Weights of a small GPT-style language model, trained from scratch on English Wikipedia.
Architecture: biases, untied embeddings, attention and MLP in parallel.
MLP neurons of a small language model. Each row is named by its layer, matrix (up: input weights) and neuron, and shows model dimensions 32-127. Each number is 128 + 32 x the weight over its row's rms, rounded and kept within 0 to 255. Numbers have three digits each.
After each neuron's rows, "fires in" lists the words (lower case) most often at its 100 highest values on Wikipedia text that the model never trained on.

L3.up41:094105115113151049116145087083162141135176108095125218176156141150173111084136134183147181069175107104120101130097137150152114129166120116117099117110153115073093130141151118109136167108153100186073137066171222122135116154125089167145125161161092077150071137152089186170107124100153163107
fires in: "in", "career", "subsequently", "least", "season", "potential"

L4.up233:170138138104117086095122154115085135168105111088121117127142141120049113128139091113167153154099137104168117104199088115129119182068096103111207166110150046101138130100154132100036157163116137133167103157122117182146175133183130126172121119139048102137079133158126064150138129188164152119
fires in: "time", "years", "https", "website", "life"

L8.up152:150089160231146118135137085129117133138053152143134114108095139121055155123184149070137183100136172097143133086096064136149159180158174059135073126132162089123088162108138188099121125097109104096159135096113115098144138083112144135141111169098091052118160083125117175092202136118109173101
fires in: "the", "theater", "library", "latter"

L3.up481:159097132079116130128135172170053145213118203126105093161104180170143128174151152145148151115139150098146182132142151083151137154090124119138172081130166080162156100136152137166141077109115146139079143112104163120142103087114163138141085102093150155131195180103131087130144113111196105101
fires in: "team", "season", "football", "basketball", "coach", "under"

L3.up87:093166105128114133090108158124159164178180100098134074163176194145128118092112130104065101166112111108156140101136172125137164119157132127081132151132149121125105141119123097099112143125051129115123086142120110145155108113113140138127167143157107166185079090175078151108107155058131172120
fires in: "later", "also", "especially", "insignia", "retained", "retired"

L11.up226:167067075133117200145110157144163120133146167081168109107088116172093135146166174075124073111145103181097164130123168130151156085166160123110105127096121162130163154122138177115111133090126096178054139098109142160137111118126128030114088122137138135101066168138149149162076128108153164098
fires in: "was", "s", "100", "as"

L9.up410:121096150154080104097115159148075173128107121059099067163126168105156121127136154099139168118154110088096163124070172148192123176092147042100136136095133171114133136113155148150157124091136099141145160169120152134193113131149125086063076094101186116121096139162091127118089137123128198182
fires in: "of", "as", "000"

L7.up90:131144158149164172050071158128140174112107129125103156102135176113115137096144131173187110140163161153107176126094078095166120138145132125118172077081108127116151123142149165143111150064023220148133137127128090122200149081145167133136142100103147096136146185139159122177127129121092174099
fires in: "of", "country", "film", "mw", "massachusetts", "description"

L7.up537:116151118124119144161093064161120121165154173130158098090131115175108058105109161174141097144094098116062171150050135169134157164072169043079204069065146110060133104136120145157132104101090061076153131102140106085186182165180115150126160081154125131166152165112118126155126148136119157149
fires in: "this", "it", "his", "murder"

L7.up320:115069095128147081123123125080118163092150176199182147116135116100101096121156138096112131116175155115103113083165114135171151122161182130131119094157117131103116131140171113096130136102164119147151176138161100165157125180196082128092170056114126080121096136147141170117140108068148137049
fires in: "copenhagen", "took", "gave", "copa", "take"

L3.up90:161121127118067126142127112175127190123124106087085143172098121072121116145094159150118100132141130114155155084128083147052145109090148112091094100109143173168134073141135096134144071146169157177086073143088085128101130104102201125152133129129150190183138106090136143166115128132125139154
fires in: "23", "angeles", "with", "against", "career", "for"

L3.up489:161123090133080172075179129113135180074204118140113154118171156100121121059111075154073147146187112057119086072127074156170141079146159107149148077191124134107154152140133137122151121140077144117117146126143105134118189130149130175153168127161105122186102117183163141182145154114094096167
fires in: "name", "due", "there", "place", "made", "information"

L3.up548:148108134202111154174138134167112133085194124151148174093129125111139076052126173190072169112214135105137160166133077187144122129140088093092167177064107108053117101126144124079136084174100142133100132097162102086110075156108171100111178082114135116170145151173161141168128113187158107126
fires in: "it"

L4.up390:174129139146140117052129134114090149189133107106122081106136107140155156113106163107130103134088120101158163098098093147129131104056110079149128163099067170058151120098139184126141102117083175171126145096174149089142148108094075132163089125116167141129134142131092080078084182134194120170
fires in: "most", "new", "newspaper", "main", "of", "largely"

L3.up116:141146168135150150101111152121077122123144113136146073134062145166130186079103083145171093138146119104139150085093169144132156091143104121134124104158091132128166174124167154094080119130118125152107085100119117116146070147139163129157169152161137137158082062134139166135120161149155126157
fires in: "2012", "2017", "2018", "2014", "21", "2019"

L3.up390:194149114108135096156129150146104169131109104100112221136140184154138085125138094118160158141145103082090090129067086121142134153119098160170163112122137141091124106136147174159166084116130085147125147099091139158099129094118176149115136180217081171182184154105074098102161102107098200090
fires in: "in", "by", "at", "to", "with"

L8.up284:079142136205112076132133156138151146088142212137135102136134099108157167115158152088079123124142121087181076155113116113118099113125134058143155144154135162092128142113165167141116093167135045120172126156149215165160083115119133125125189129098173110124103186118103137097136090081083092134
fires in: "and"

L6.up591:103077079095119110148168165177143127085174162108126053126118141129152141141190177064143114145122192125061134110189103152074093101084133151160149115142111104116123085102151140132084081132116141158121133136155141058143171123129191174109157145117126132109118214112134101094059150160117130158
fires in: "had", "has", "have", "won", "reached"

L8.up273:123062117098130099110096129129136149129215109146157156163129123144146154161136153188117129160143157107139156120116106146165146133130108131077124093132100124061118126141125174172138117102116115154216110108136088125128163152136056141120149124113146172225144143127099019129153072095052181105
fires in: "to", "by"

L3.up117:176103165182123128144140089089126128093136100134121202135127115145145131162101151121111114133052143114107139105150092140127117110124118118109115126132067140081114107127082143176157095188121130187138132125145131146152136118077048153180191100109097105059134136114168152115202110167130159161
fires in: "other", "most", "more", "digital"

L8.up475:128084183194091162102160112199140149176078135097128084105092108139117082155153151124087086099090159119157068119111094144141134140157150090174137137161079129106148085157103113123167127115120119149118087126096124179175109088185126096127147146172165165109137191123187114079194154142111075183
fires in: "for", "and", "digital", "or"

L6.up608:082122115119090122152119117171167144208147193124151165164108145157080144118070125141131129123067112107166157131039110128162087170169110117192174132098107087105116126113070123106152148183101124107164063101123103100165143088112124079155161109100120115174170132150153125150121078154122123149
fires in: "who", "when", "kentucky", "international", "magnetic"

L3.up99:184143093139112142142137129181180093100152140130137148124167173219158110160110121179159168126126170131155112102090112122160123155136097159103093145167154172145089140165135149072157150166101127174149139110099193192113119119113136095153193077166112107090155143160119138125105082143098083122
fires in: "john", "robert", "francisco", "philip", "francis"

L6.up336:187150099148098131139068148157115109160142120114127152125122096185132125132116200119123155085109118140176112121153082128146102144152181072108103140141096138128103143179152111166131155153115120144098138124201107168148137106136103065149116151129156113139102074122128135171066097187092114092
fires in: "most", "more", "gminxr", "less", "the"

L3.up294:123075131126115088135072094139085158145155113075130130103203098130185082110135107119116166202144129107125104094167157214120191121130152115125105141117141172086171145113123110113153106201133068158081175113160163138135167092139118094153141140172237119116090123143128179107081146164083163099
fires in: "became", "around", "projects", "been", "best"

L11.up625:167226119099139184110142135153135113130118147091090092106116192115129132083107152129140197120092147072142104114062131147075148119095163139171121146168115093137107095124149126123117125109058123145071169111126091089166162150126096160134138180102090158176163093126127098107201218169099124113
fires in: "an", "with"

L7.up383:109112213114117092039123085173193121109077150126066119137126118082096133123191138138089113119130093092120114139157143156087121091107177104099182166131106103114131105091076082066083110112113138108152139109115103130164141097131190154165130102136132116111096141146139126143118132125169127162
fires in: "of", "increased", "net"

L7.up344:083123099134151127097096151186128085171120152143136122098076108127148144110171121098110129121136147095088145134163078186130081173143127133096166088108131155067074122124150131107172069183070077097137082138190117088081118121124121178157148068057138191099127120088122147144100141143149180115
fires in: "these", "of", "many", "other", "two", "different"

L9.up247:122104171103070054146105107162108109117177130134140113119183128089174108146140139106138203168150098123163108097136175106135175182134074149070176109229199145102172141117121150172106089147121127137091118146119135154141155093158120119040128129115136173132138163157106167064090148111059154135
fires in: "at"

L6.up34:140127082130125072126122154110136162139190139107111071109128177185114095099203162154189150130133135193101096095070046130146130122166117142085084161135140139101111152123110145183170153127081136136124127094138120149121108120142133166161113117129124165117122157116106137064091135125081188090
fires in: "also", "a", "of", "on", "to", "later"